config.toml
vocab_size = 32000
bias = "none"
tie_embeddings = false
lr = 0.00473
lr_head = 0.0028
schedule = "wsd"
train_tokens = 379600000
MLP neurons of a small language model. Each row is named by its layer, matrix (gate and up: input weights; down: output weights) and neuron, and shows model dimensions 112-239. Each number is 128 + 24 x the weight over its row's rms, rounded and kept within 0 to 255. Numbers have three digits each. A neuron's up and down rows have the sign that makes its largest values positive.
Before each neuron's rows, "fires after" lists the tokens most often just before its 100 highest values on Wikipedia text that the model never trained on.

fires after: " his", "'", " her", "s"
L5.gate211:102107129127147144122152121108115135133170122123095139096111107116116088147107161131166150148153161105144118098119126134151144123149201104084114107143083118144114112152104133175105158130116099093095116121074128104161157114115131135111132142132111120106096140106151096113150149079120067134128134101152091098146126134089136142130121150115103123136094154092089124123154108135132166096087
L5.up211:136118191187136151112154129103148126146120163132157133092121098119160083108120136108133126106171077114162090148094145111140160106148113117114106177149127119117109123166133089165126149116136112162139099129113083103130100120114118111156116164138074156132113149107129134113169169095148109143148146119148141116168147154114126122141110094148144102119102145134126110065163155108133149107131
L5.down211:128147167090185130165115134108135116153058145153126129184136115164117180081148146154114114081146122087125126134107137133115119176117102154140146076130144121154108140117153150128115098088107142129150124125122155140108160122116134139150141115146133155153112135092126145166113111202147112127130140115077138142112080129131130125144130107137156125125143120145118095124114138118136155154143

fires after: "\n", "|", "."
L16.gate241:099090134147120130137127132169122150130121097133122152109159078121192121152095131131116145124145149094116147097162109129128110114119127151095129090150113143138114151114121162161117142172112079142110147128097155140131148123165146109133087113128112191129149138140158132137137142177119128172103155117119125114090132125137107155120137138102146132115154119116115116110111105109116121121099
L16.up241:165136112167137165107130095117128163130141109125120188091142162161109144115159145126125158150123132131104145174081171129098129124147109121080116125159150142158144129122130096091108108187098120108040132139122083125110142155150152107140144159166079124122114105112119143115132096105156119154116126107129103126140174146159099124154139127124143122146111133125116108148140136172110145146148
L16.down241:173127120094163147147096109109144114159134191117126097154122154126113148127131124121123148171141120091116124131142112148145089133100124123182123154144086108194136140152146136063136141140100102155106081123141127140076088166185128115125133119113092184113153133153095137131126139084143086121147151147128146120130150095109133119108157127142087135141105132138134187060157138125120134124130

fires after: " a", "A"
L5.gate180:169085115112096126085145127151136158128086106151121126115062140157151149158119123096101138139099137062177168125112140116112086100139106140080113113122144125153103122133139128141131156158151116147145118102142117147149138141140139082088127125148152082119115142088133087136086150167125143118130180130165105135108123109158107104085106103139192140134141131105155100134135116123083143154154
L5.up180:127081112112116090144144134116081141107110122168126165126150131120161097156159112120157127177133121131094119094132134117167131124149111098112149072087104126152093105098138148126111156158105098117095129142109120094095122073117085055157125121149140107144114101157118123114157134116137080106165159127134119106129125123111125124089149111152152127108142104115122180120141164090109097115122
L5.down180:133125114097143117129087157119094164131107140124127140139117176154119146142114181116167090126112096141094132106158146114122166126156116092134131095104072106157116124130103136177149133086119085167129138110152120118124149140128106120143078123150109130130099134160140153088143107151159140136129191130137156127087061157113129159118178126134123161129135087168158153125123142106171137088152

fires after: " or", "/", " and", " one", " than"
L5.gate225:113092086135086104102133106120174109118119105102100095104142174139135125110112111146094101080085095127113163149129098127161157154152156152116172088112155189108141147108126150134124093110125159130144127160111106119161132089130170142079117083139149109166100136113105122150138123107141113125144140100105159133097131121159128161142156136142106103150149137137132133114143151104126138129156
L5.up225:116118141124114098129165092159114109140093159163165158166123125095155137122140109109131140158132088139098157168095116167111147125092145159123185161128103160105093170116151113139133089148121100106114092156134080107164123152122092100079195134164145103108101122125115109191123123133157138177108134189116176139129118125110117084139137124112143104108105124100109095126156148143114119161097
L5.down225:148180103121107125129125101150146135149119146109131160110143140144120118113124099150105137164143144106139176144135122178135152104103113138167132115138116098103140123113134158128147120122096174124139156124104137138134131100147119118133050117116124133104162128126135127140151117112118090099138139151077122121090093105126171129117129144148124117132124133143120157104114157138101127133162

fires after: " ", "vo", " Turnout", " hold"
L2.gate328:111152115132154100115094124127132120122083128148091157126129109123171129091160129139132123128079147145135175117166130135134104130125115131177137179161077151153159092121109139161152138112156105124110146117153142121127120079135119105103146171123125139124132157095159142092082113133142131126114128124107120155186157132095135107107143106105142133144132136130110144097104107115145149093168
L2.up328:114125127121124101169109150173137154126145149135095148150111102124112136114122132151142127096085202109103147120119133076095139124125134155150128131115125110145138100146111142136140127099123110139151115165100161094115145114138138087088103161151094109145148138140184123100117127147101102096088120107131138101160170132165171195129130104091106162137118149095138149116120149087165183122144
L2.down328:150147126130091121121102075139149102116148122177109178147144133134118105086129118147114137105152153089105106115063116099121105121104105118122152109122176137153163149126201102114129113137136078118149164141119179097108134113056103125122120147140130167090168122149112134107128120111152182126096096140138108097126084156111150103131148117109136143137155134098146166142114106158105130108109

fires after: "\n", "==", "==="
L7.gate367:152102103144120133121120148148141112107151143159157133132121106086129130162132112193146126101117111142117112098137148080169087112145092094146087086133139118092107123118119127073143120156157147107091131146100134170170152089105125101139127111095135126150127118146124138146137148131114149163114089155098156094106136179172174161125101105109096104141119156139110131168147158133101142137119
L7.up367:117125129167137098126156189161132122121106092138112103067134139130134135165125120190104110110093128111106123128124161103105109109151106144147123115099138121081145102109101128103076168103115140129115101173137130133107148107107148090137142122122114137148043114123133097111209112124137141126121080094151148116119092121131142119158120142142085128176152133124128144172127159145085121105097
L7.down367:124112087133141125112086131095127099127129128119146132146110129146173164117095159165125129145094167152142135102107129123106173142132124108126129123133126124141119097117081129155131125155129120100117141139127166124111174089111142109117134123091160082123149132116105114091124135101191099134077144160159137133108106132146157139137124077137097111135124063124103147149158130112083127115153

fires after: "\n", " anti", "==", " al"
L6.gate169:126127158140176110116117164098098121121149072137139125140102158123112155142113129161143092131127145044098097146126118134130145164146113097156134119133137104098165140165133160119129119132138139165102117122137155136120106096069119159135151129136088111114153147063154076139130140130151103095100136091135101108112123126117127124112114096133117154127118094131154123119147075121136151146098
L6.up169:121104137115116092150132168120159120138134116134138151150167109145116136139063116145153119107108105106161160091096155126129125172148143128152134113131161107094108089136138151126110166134143112102084112119130147127104164119156141123150140112130144128083121142150136136103173153127126105099075146118119130117120122137070133119100112100106083092153139130106121133115143121116133111127156
L6.down169:107095116156189101117071133089122095163140123154181150131127163135138109165067167138098132157123134092146117113138148133101170145106116117136126074107169150104117131143100117135141104138124105121137125149124129132144114127128142142150152090080129144091148126127099141110142180124127126133071091139137112132151113111129119161138140139112121084098151109128128144122120097097129119116116

fires after: " one", " Duke", " some"
L2.gate517:130122102096118093076167152101139166120162141105126102133103157136139113124117128163137138125119164121131161131122143117120145151136111150148096156117134157153092101164166152130122093166114139156193071128160110110145167142149145136139120124132122131171141125135167114117161108106094129137138137171095140138098148154141111158124130116094116055089119131122144148138108125108123154143117
L2.up517:105119090124100102152135137144124151123163124123125112131130133119101121147115142136141106173086129123118128074138151059108163153157138157164129123143162155143103127133119148145141098144124113120160098129125113091140162116131126109144124166134115073105118124113118147156130134085134152100139139122111122109084150158148153112087146102112149109133092152131124113155100090109105113140143
L2.down517:133143106125142136121132115126116094100111134101155131117142138141089104119150127129150063078100163137153116104123137128139108165175135112146117130134145161134135088116124140116144162132130121137112132119139093133130129151177084109102074156149139099143158132106159127129139110086142087082133145169134139093081111143128100123096147134137110096122124152145147198108127110146142102162189

fires after: " ", " more", " up", " close", " total"
L6.gate115:123130123133131177113098083124095109098142127078142163096116193165082136098121150168102134115122151136099098124143088069183114150150059103135113128123123125118098129091132121108117102100132100141157132139159135167118090132138138115167112145088116150098064128097123133149134110157116157123157141102147093154124083103117116104137082110115111135089146108143163127117130147129126147118118
L6.up115:124153102115165115126181086098081122163097166124112112123117156117098118135167163078097085125119131120101171175119120094117150151115092119140100189094092131148138101098160108151107119135131148130160125184135190179149113113114159115146137095142144145135143154164143153108120093127103104098106099105103165121141106116142144136101123132104131123148123151121133089129086157155113167156132
L6.down115:145130117123129143165091153093128148138104134120142144116091149102095114110121104150113140133129172087118172143095100099102129118192126136162127126134156134176137074152116113116112128139139151173141120121113152111127135111142141118146108127176144133121146175110110174135126102101148150115136061146102125138143106143153163130133155178155160098120164109176139128069153159120143131157155

fires after: " ", " votes", " Turnout", " Majority"
L6.gate447:100164134113160108133133098137133147188090096133112117111114113131141161122111064158147113123106175133112139119101126119118132133148134125116129121147140080174152113147114137192099137116142079139112136133114129140089115089131106106122138087120159139150177108100154137093105118130112121120116122122124139098177112097094169101125105124153138126115181135100126110105158113123152093134132
L6.up447:098131122168177121147115118122089093104093096131153192110108125088118169153148123106091180132147111148133075150146098124157146129056137082131117133144123085122177099142125126121118063141139147157173138162112154123125097104099146148127175160157124108112108109149142164132144127121137125135123121147109127106131104103140193127163150138124118124143051147127141141122135143128118129154134
L6.down447:088088157108151061144120135157118132177124142162158104105123144133146154157103104143097104106117121116123120115131117150119135122155122114090134118131128091151146128106179122167134154126118092109106084154124098168101109131114089100132171101150131173130171116098117149148110110127129137100106105098100103089119131125063146142130127156102159144130131127103081113137136108102135083093086

fires after: " the", "s", "-", " his"
L3.gate481:140127090142067146130174115075164103115101113136115137127148144115111139078136125136118108119150098103118142111119136148142118129172152133082134154146146155111148126165126139111114136137161139150132096143148126187128151124085099125073150089148162172100122093121158186135158138140127164126140133138161102185102152126112164116124105122134156171176133086148137114116116135170139106165109
L3.up481:107143105153153186106114132118146154106102162122126142119151121090070090112128118140109073110145123097122126162184172116170117167147140154143135139110144086158126105137102146118097138167169151081175138137138137125129112096133145119121104145102118142140132133147137133120115104102165139123097135133135130199112086123130155098114126122180163160158141118150127128192104117116153133126097
L3.down481:167144140134173151133078127127165140183104100110112131175161117084107089127123131107092141109141127127115135167117142121134165092111102111155111169078109127104121096139108123175118124119169161125118154085122069118178111123148156118169112100122155111110119134143147113152097135154164151142061116181116139135133089159126123137126154113173151118119133177113103111122134133106141180149104

fires after: " |", "N", " Win", " Loss", "\n"
L10.gate528:102113137168121188120175108137103105139095176082148149101118137205112097154129155145116158116135158111163094129121127140102129112119104139077103121130127146157132117111118113133129114113152104140110113100150114147143170149148153157131130163133095117119162120162122100147152107153126131114148146133152052178143115099146117151139148105127125154135148103090160106141123077124092104094147
L10.up528:108107152114106145130128130152089150137128113101142154127129124127154120088108146100123150126115139157162148152119123159131119070129117134127145145139113133134115140104123109103106181133114112132130127095131088111086161149143144125127129139095172098110148125149113098167091100111135154142140104179148078153084134096183141127151123179097102124150115123120123124161098121143121086114164
L10.down528:135131126098111137142173094130123112145106112173139145136149143124106115110098107092105115113146091082116127097150104156131126126154073130145127126086139158120108135189163142112138133141118151134162154112131068123125101137114125146120141135146126132125099115146167105115106138149146110079152182128107143138084154136136121167123079168137133135124097132140090149091115143164156126074148

fires after: "'", " Women", " Men"
L2.gate124:135164137138121154121108113132107087169132101117115178104138149161113139132119148098128171149104147118164122112110156114120146128119140111102142143129110126111153111143086132141171115156061074132128156131096097105169114116127117140101163139115135150128097127159103148099126120120141158102141110169189151129161117135103090123116172150118113128093097143109135109107145163152135162120131
L2.up124:116076120176176152122119067144087114135127109080141122120123129152138155114172135097118121104144081188173117077108129154119130150156105109118147121113154101149143120111154126148120169148148155123120126103145141117152156144156137156110116124109149124188091143138131102102126128119120066151141124132146141093139131159096089122095144136113186128128147163142153116140093145107119170175119
L2.down124:152129116156178111107139147102130108111168093104151135129123124111132112112135127113098141136153080138154124120096104153143143153101171135154138114141161095091119167119205106149115135103178101099128153157131119123117123120129149164099112073128123146117092079136134121125121106128127139118127149136130086140132126099102181137119131109158118139151126141098131091101129120164094118132079

fires after: "==", "\n", "===", " ==", " ===", "th"
L6.gate285:137113105131145128136095087155110123144138099121121137104176124107164173121173113110077120142115160137114105132124116112105122125109127108130105156074159143145128126166110124131099165119133122172150146162134133151129116102128147124122163140140056131099135108096126107167129175109131107099069123113173151110095136146135133113105130102144148101156102146113133133146111166134098121118144
L6.up285:104109103158132174123146130128135101142170149140099114181148151152131145160092125102158107130131126132076171103119123119098124123103124099145078118111149133156146103168167201153086153131155135135157151181149117101128143151105162138139126090137128102113174112182144134174127149117086118129100145094158143120086113136110141157135148124105138133128160131107150161143143087132157151089111
L6.down285:106127128114135121122129126130102125136096154118135096120139110155162116136105144142126128116112105128127142143127166155084154121130102117171140137114118139150114109162140127128086089094153110169140167171101148133115109154099145151124119098152113118182133099161092126155125105134120098149106133101128140173117164107157154135141145147137107159124151152091161148114144103154106100115051

fires after: "\n"
L5.gate403:149167132116105112144117104134160125143090142100128141126088095116134161116139114138134100151144142140096130161126116135137080110150126085157135117136103102122109128142139133118149136137095165115103154140100109122134144137117144142128163189160120113139124102105143123189138100174108111118137159103108101132117145113119143085103109120130150164118174132135116125138152081137166130114086
L5.up403:106102157153092103125124143162153141125131144129115138144197148140121110138152094129127176157138126150095104168099174142131127180117085124108113104127129092108167114126150155068115138152148140178089148155136100134107158150122110119101118143151142150147162147124101070154098141164142126120142121071116172126154099149124094146109092135144130107104119130148110108152087147152138135138141
L5.down403:139142150073102124133099122136161118135178152158121094146149145164142123093120087088120152142118124121110098136099110190139156132110091073113121133104109119107139068112123155095138143113097084122130129113157083124150149128088125107142164130138083163155133118121154106139100111105114098113143092103119134151168156136142147109154092143121114142110141108161129152092060129120119136131126

fires after: "\n", "===", " was", "==", " ==", " ==="
L7.gate417:102154130149145112126105161124063105089115147106172136107120114118094137105090088142097139124060096118128128167153153116113115130139145126131097108117183124098141102155081134131126133188134106087121118149147121092163112139124124089119094126089139129135133141136159133129119139117118159093102129096129152110075151145175096130149140149132152127106144099120165111107112103124144127130140
L7.up417:101170137117106118117117109131099144139119172141175162110137083173111131117119094155163123111140114159101131136108126118114115111158104122149064118123071129135134058137137150122134124154131153096114118120134124118114095112153128136145120111082111166103118109133148136161146188130133144095120133113143104118100113151135125120145171148103074158110103146186126078118149095127094143126115
L7.down417:146108127121107153140102150092124115125136134111120144129134165144146177094078129151133092135101139080120145107098108104111133105157127131140108121122123140141112112156113105101124122190079120061109106072104131112092125112090134160149141176123141096124099129150119067152125138106099168096088099147163109088058128131149143130147162149115110119094112095145101141149123092142158157090106

fires after: " |", ":", ")"
L15.gate354:090141123103109143134142124097104101108169127135156116093134090166105135124144117120129119101094132138141083102125140118090125122131138111123122157129138139117113120150158111110111132121147144125145177107112108105098146160121147178086087134124126171130113138114127127115133130132114111134136179115174144061130107117150099141133069138161156163137128085158119148107092184101113133153120
L15.up354:124100143115130144113129139139093156122138111140132118092119096168074097116079104104114086066148130110140137129082162073124136118139134124130108125117144139104127123136134126139154115112130154136149165123080133119120148089083164166115105131120102155132168116108125120129128084126110138099108094125151115086109124138128170134115090133147158128126078121146137109130108162127154146121099
L15.down354:090092184112152144097108110061138127120164155144138130135140164181117095138171141133131102110118111130165121125150131112144131131153133146105133150110109149129120107128102124159135183066155130160128097161099164167122134108106124119125131119148141118146089103095098130123151107125135140114102133173178116138153115145185143092172119140078115116154105067131125121124146083130096119152101

fires after: "\n"
L10.gate185:126134125092131120137080139142133127105164136143138136122115131130154109122154098103100121125115134098133092135119142109124162151131102146131140111135147071103146165160143100124170139144179151149104120107104092133160157166157130092134118158102142133123111088098139099124148148181152151146139154136105112159087130144111113107140124157113166135058117133100136085088128147146135136176101
L10.up185:154078135145116144126100106149118126135167138119136151123135138138118125108124104105165143161142125108148135127163142153102153175062175149098082144126145120110090107093120131104150146165130121147130141122141077119113159177191137148102119165112164146148131109145108116100138136165137151101113064096105135102140147145168124152107116138131116140108151085145117134145149101122107134140142
L10.down185:129148098151137127164067093135160094156116163132149090113136131091163122118150107139128109137112108112150131149166113116108093117093109117118110121141139176107127116134128172149148121126124092126121140121124079074095092149147127162104130108123161152134096120135215107133154150121124139134121141127115141139109174131179137098098113151143131131103147119150080146150142130144170135134126

fires after: "---|---|---|---|", " years", "D", "\n", "S", "|---|---|"
L3.gate449:162115115102118170145120149095115122159129099166103145121154121110160151143139092125132141134115164109124163128145188121141125118109169145117115110125126134166108132104104144102085139137143136113075168130136120124151123159153169136127149114143103100119149085139114144118138117137124147123126138094128148134129124103095113113109149136097119107185154131157124119075109096083137134173137
L3.up449:099127064138109083117180159153155082129125115111126139117126108142138135141154149125138125136127146127094112122096140146159099126120118091130109114103098106087139140112096153117147128119145133143139180153146117133143110149126128125156143074104121084159175118124058125093127113119105140109121130135153141121116130138073112110086146101149107126136140159133121126127153151110161099118139
L3.down449:169058142111112114165148102090122117132106132138108096110115127060140125141136121129107128116181104111137137143124155133111128080152113107115140138094135131096154167065144135123175162160157153130141119148175114157159127120116143115117115130128120121136109148118134130116140143156121112138086110118109122135135122104131107136109135119130123155164135136094127155137122147113097108098133

fires after: " the", "==", " Inc", " all", " etc"
L10.gate529:140130126119122109127134124129119130112095122083154130089164162146132137114121107138112135145100137112131117144113079116127093096117095123094136173113139082128092148145123148136112120124205139114124074137137157086128134101088135102188162130155141093114158158141089119102113136113122118178156134119104119204114140092128125143129120177126079128118154125105100124099166146095148123094104
L10.up529:113125148148117116171145128118109139057140127143125131113103116136127114151093117194097123133147104119109159098161139118103093119124122136120166142100119176133160097094134130112132131139116134171129139121150140140140129101105173142125144115117111159144163090130115101102145107141093158145140153150124137115118105138131117116117122110123146083122137129156124146120080091133156130156102
L10.down529:119157096161164177141123124161102129124128143104144061162103095127102151146110104110112083140106103138117187112098133137187113097141131140133129128081108156117141144149126144119150083118102180133137123121124103151121111118132113116107143104135107099133123139092161134125154157145134140075111094136117128160172122095142146131107146182107138084136134132190138088133100119112143131148129

fires after: ")", " |", ":", "6)"
L13.gate138:090104107128167141073138100115142164097108119068094098136125152175128118150132099103150142094127142144125074145119140123145111117100158143168164155127143132103178090138128108090106087144103125147142137115125188143105181149110118104160135118145118166142181145163077168143103105111114134122140125161132150119112125108090129127160137152101153097153118122098136098124152137131115121143158
L13.up138:139104171159107094103149120139083122094125100144151117103126154142103099136108154147176142133140095091150120156108123118115144133177142118113147134151131183106164134149123148098078141139158092135102146129086131109168151138121118154133138119125157139144115159159124160125156100099118178145094135093111135111124110136128121171162102135164138115131127099113139130091119115138134134136076
L13.down138:153127177163120150148174139105136145146086148131190075109150137128112163105115144140136169079108136114134110159168132158117117099142107123092110130144123153136151138147126113135103104103120090135102104080143140148115124100125142127152147137170122126129137151149100169131145130140089173101134180157159125146140183120146124110138132167112084141128078116144149129111159109109146138114102

fires after: " |", " g", " "
L17.gate495:116127119105129144056158145101119147085118115116157133164106126088112155137168132096197122145139120129123120128080146138153124150124193126121137189103094164158148124151154141096094126130129116156120154143099107125133124129112143127092104087162136110162090128112167122126091129130113128098144128151132123064115133126164074155127149093147142141158143079155110124152159105097110175073145
L17.up495:131114151104138137150131122138128155125121123137115125125079081108132119105131131145166115096182107098159060152099140122096142109175131096154130140129171157134152139134096142125146143134108146127102119141134138167186124187136120138128094102141123079132115131122078117119140115139101167164096126148137106097150173151147131179113124115187143137075134113132156119118152142139139145111130
L17.down495:119146110120143171156125141139126152124161162122181135107150132178134108139132093104166107101116114137129096123140130124098150077172111115104150074118111163110104129127135086142148130115098116087111109124132151163116083134152138148164114107112094120142124178124136152117113126128118151129098137150150134106122153108159095136186115123106137161118138121145084145134133106136140162160099

fires after: "\n", "===", "==", " =="
L7.gate523:128116142121120105087089166109160149125122157103150137083101102144117089117133123105139106087074090115094127144107141131135138101151109210120103141089153141132139136100107117125137146121131125125107102144092150152157124143078161118137128134108138137114142129115138160176147149127116071167088116102142102115125133175106135133113155145162114120142128147154111132131145125144112112102124
L7.up523:132152129114130112107074094138142130120126136134145164153142088101111112110116152115150135127089156101108137103129121115152115138092109130161096115104147124194152127126123137124166107122092170133135164074103121113157111125118147102148126150144134145125113124112150144126161135108088123128085127132155136125090147118125127125117165110168107106128150144105107118108123121132112117111095
L7.down523:131115129164163122141115126128121119107132101124176119090132137144117118085107166154111099095124161100131135096114149157143126096122125124116124078142145122118126113152089124135166174128130163110100142102136084094147148128088138145165072182113117131095117170160135132154137125128085177072135136140137116150118185130155166124147130082086132113091164139084157123120111145144153116147121

fires after: "'", " Women", " Men", " women", " men"
L5.gate75:114123127123145148112166142128148082115121132151171159113107186080096187125170118139172146172154154078121120106093126122142097141112101098158131134133160149118109136144094104153150148142153139140107174122083146121097112137127115126127115142118083171172125144163152145126099133157169154140159149153144138131138130167144125117159132167137138149150175132130113093103133151139135106123124
L5.up75:160088133102077136152127115133184090119156120090133185140136147081114122103117180131151142098205120136198120099114142117132103136142085107148155160127144139164122107131092094103134136097134175156113128092115114104138143132147091135060116144146142121160139132120139164147098172128150116135106113113122118079167121154099106153123114148104100113165145119081143119144158147167151140101133
L5.down75:128090192105107107144148125122129153136093125106107146123138124142135102137115102118145120079142133086127154099106091108130133155120136132134122155135114152101117061126123134179126155126140133124105119152174147160159116148151118152062097107175160170144135162179117131119153147132112167131125101131145127144155130144133090089120150142132103167096134189153101165110110148177142111161133

fires after: " a", " of", " in", " as"
L5.gate153:154095128147134149137129125100130134124108114169119083125192147111157118172134083093091111157139127127186122140114118133147133118158113134130162170143118147124116130148130127158045124132115119124116150157150113099133126083150091119151123100139073137173100124105112162119141110100125097137146149117105121109151096100163091144097126133134137129119148107107131164118095132113124154144203
L5.up153:134175182101098117134124126137162144115139137149122158100133150110144072076153139100185096116115113111140118092103158135147122107136145094134156097108143154157151132120121096103108131150118162190140134104100124148121129152114140154142114117154137129110156122109137130101126142147158165135140126071163137101151148144130117140112154166131100139098141068137184143109119129099129101101127
L5.down153:142120123101107122121124148134139126124152154143152125168123140155119123095083116095177087094141108107133135121127145133134123120091135072164142093127160131123110128147138112114130089101143077097171115123132120165145125146089124141161120142104152101142131131155151161076115098098114158162146110086107150147111106128103118135098145143117076115104118143135146112134149133132134128128126

fires after: "'", " Men", " He", " We", " Women", " the"
L2.gate84:145064121156125144156137120069133140144133145133122182101134134087139099107140151145139071135154149107170096116111128144155127153096107134120138095157116121146137118157103110124167080067129134150096151157142153087125106133110157114071119137113138111102164081146133156127099135128114138100123113144165072112136131129095136128145156130082078119129088081122163151132140133136151105166114
L2.up84:141095119120094126153129121145126130133124138126181159124145118132107152112129160093150089097150127135144101148107124165184072143122116152134111136178130130122141119127154149117120105116113150153147138142153115111150112120143120110112081136140124159157104151117116147160075159132144125087106090128173129117103114108144112090126109113121104149085102113152107122130118091124075102154085
L2.down84:122136164127110129103105123087089141117141159085174130122119140130150166144173106097131124133123135136175103141117168112152099109151122072115168097149137138125118080101197120168156116097121119110134141159162130163116136157103120120129124143140080119118118152159125107134085123089146164116123149133123119120103099111127094084123134099145132152125165129122098137135117144127108105119132

fires after: " the", "s", " his", " The", " its", "=="
L3.gate398:137131128114156121137158129129125158135136086136132151133152119119109140119108121094133127121122151118132088183102155100133139152173122131114104191142125147148173123124129094123112135119155113142162134147118108119122128132116147121138170098116134097172144147166135145089135119092125145117121148140105130155088148137105112092101095120130130160133143097155115103074154152138111120126123
L3.up398:125127159156144103162125155117124099102128147145108117089147138114124150152149153128162075140132111146116186131137129096128086109139111111087122145075163133175138133129124171177152112178164096134135119134103135097145099098092126141123140090145098127156142116090109112141063131107144144092141147144098133113143155111141127119120100156126147083105145129132143127112158121088132133146136
L3.down398:121154119137167091131154111120155127088114111115122121141143120152107106115105103107087112155105150152117112169119130094145085090132134119154166131113151139176131107123166127207154142133085124142119143098132160110113123161092080101165157139073129139113112102145144152157126143134148170099132105155114115128117154139106128113114111111177138170113117148141145101120134127125140124129089

fires after: " ", " votes", " Turnout", " hold", " Majority", " Date"
L4.gate228:129160170124103095120090113157083117146098138145097163147117153141124121119154135150137151132147166054082189104103092111122117151121138085164144103112128145129167154140185155147152121123130108136151106084107141106120126118123144124101141163133112138095143127141172141139099105138150145173136154149114166118162133108127132121120117157123102176142138159106124103173134135117109146136127
L4.up228:119145180123132122128080109182154145169127129153143114102137130138166145157098134131110151174144101134142183160141107091154157156144107143111141144122104083144183150130154118111122120128114085128119107147113116088119111169121149170123182178123144106120144159136165119091157123121123107098167094105131130095140129104128137108119122111113124153109140158120156092098072099111119118119104
L4.down228:129112175141121110150124130100099134153130127115161129152120141127114140146105130162088136147126179143132117104134140120124147100107082136132135125128127137140186077119157176132178105120109098112120122125101126089136132137118128110107148149116090145152125110133167156105129154156115144131068135163097136132157118086140153141136162087091120118117124137120123112122106118121126128112124

fires after: " ", " votes", " Turnout", " |", ":", "\n"
L5.gate241:117088134137162156150138154138156118134173129127125168051136124163163140183124121125106127157115152092123067172112109095120138118100079106131084131124102151175152158125154107158172126115102081123124148187120130121133120075146105118118117093125141150167085138117106117148125146122147104098151174123126106120108094125134151122120172147122114081151087162168130158168124105129135100141138
L5.up241:140075150128128161146132176124117137144150111108125191148139116165182063129149153099124109098164171136142115182087105139146113109090166145164148113114132157148104093139175091073125150112142125119135103178172159120102108136154160148107132159164166124129143121127138087182155097139089132106098145141126149106136152161149137153133107085116101156161093138137143112141122126142140102103183
L5.down241:089110134109126113141121129120115109104144095101129133135124149157162128181136146135125127126106152146168152130140128110123145156112134150116145088136158134139112098155117094155112133161138121114126129122187129073076100168110147115126078136152119112145107084130151129136098097140109121133159144133110137084106137158139147129140121138121131137152142159146121126110092137117161142117178

fires after: " the", " his", " in", " of", " her"
L2.gate463:122152133130124170164119133150173151136146102087146117084107158132147100131136070138126134138179136123133107090130129097126097118094128125085125173129173111134134107125136150177120103116129136135110131134091076117135167115140118125132126146134127176117148125130120145097113113147121142111163122138166142163085148100176151126119125141149161112125099136162156139093118116179144121084129
L2.up463:171130122154102099213138131066123141132104096107109137108079160137130118123146108136137135111172137108142130148132089114091116110071125162149130146133166143146129098143097119193099083135111141121133118145100103116108124122077131113116152118109133138162111157151114165112133126110115132112116118124190123117146138107106191087120113140158128100142131086127127151144133068104117159113160
L2.down463:147172132149149135132149102088121099087112149101075141147124144127166118117147099093127140152122143131139092160134122091149094110140117193108146166132114107144120157160116128136107093140144152105139160119119127098179102163123120128133148145088106120127111172154135127145124113137101146114096132101145129166099122077150172113145146130134167128133115123176132095147111119111143105079157

fires after: "\n", " ", " hold"
L6.gate575:158113165135084158119117109175120127135125091147122132151139130112142166118143117131136137080139119109128135145190163141135117114095129149123142077104136131156163126124139132145155129134131124120092124125086154117109139102125107154133119190118137122090145132116130127166103148139105108112127152133156123141141121132121178162138095111123091162121124105136088077141116115095141192107125
L6.up575:111123119115105128161121140159128143117131145092135143134162152134133117151120146133129186138104153134109142086166125146143106152111148127138077112094173116138125125119142110099079089189145154114143133171125116131133128117139178127127154187156136110123125126124157140120116077144130142115091131085097122128168118174097108174092083161143087145095162166134123109098148126109093147175156
L6.down575:146123151161102172100161124165129119112127160117141166105149201104137145122114124155120151147109107145121132139122119130099176117122153153143165134091140152175147114164133137183133129142170107150138154154125151105095108156131132112107110116156128145126080115097156112136052089188101155149067128112140133095118140125109110122096124164122133140103146095153100160140138103114101098151166

fires after: "\n"
L4.gate551:110100122126102127109109122115140113149117125163142122126176119115143130142146154126142128126189122105097107180102105152123118106097158081115130073153130131136133137104144109131159128140111158152118123151130099154110125132111139077125131139080095110135132150063157148109131142101104099119128125127120118139143130129135163130126112100119094109113094112139142121107122113172146110120123
L4.up551:112135111087127166101125139128120134111158130119119175152162149152120138128092148134107114091138125117112128147117146155104100162091128105135137144142147140160170103095150155133134106117097116159127095137138105156111107122131126061158133155108177111110137109087101154097143096131106120098113118135129135164094130157134128141135085127172106130140125165116088161146132143139181153135167
L4.down551:140207111074127127103165116135163149159174134136137138170143144105112132150084109145127132096126119160136098096143160160116083124065123115131166118155113117128124100119111102125147120146095200145151136115133085142123104156093115100147133089076140140130104116109144159127110130133113122106116104126134177142145122140132138121116067115118123114144126135088108112131139100163126092130101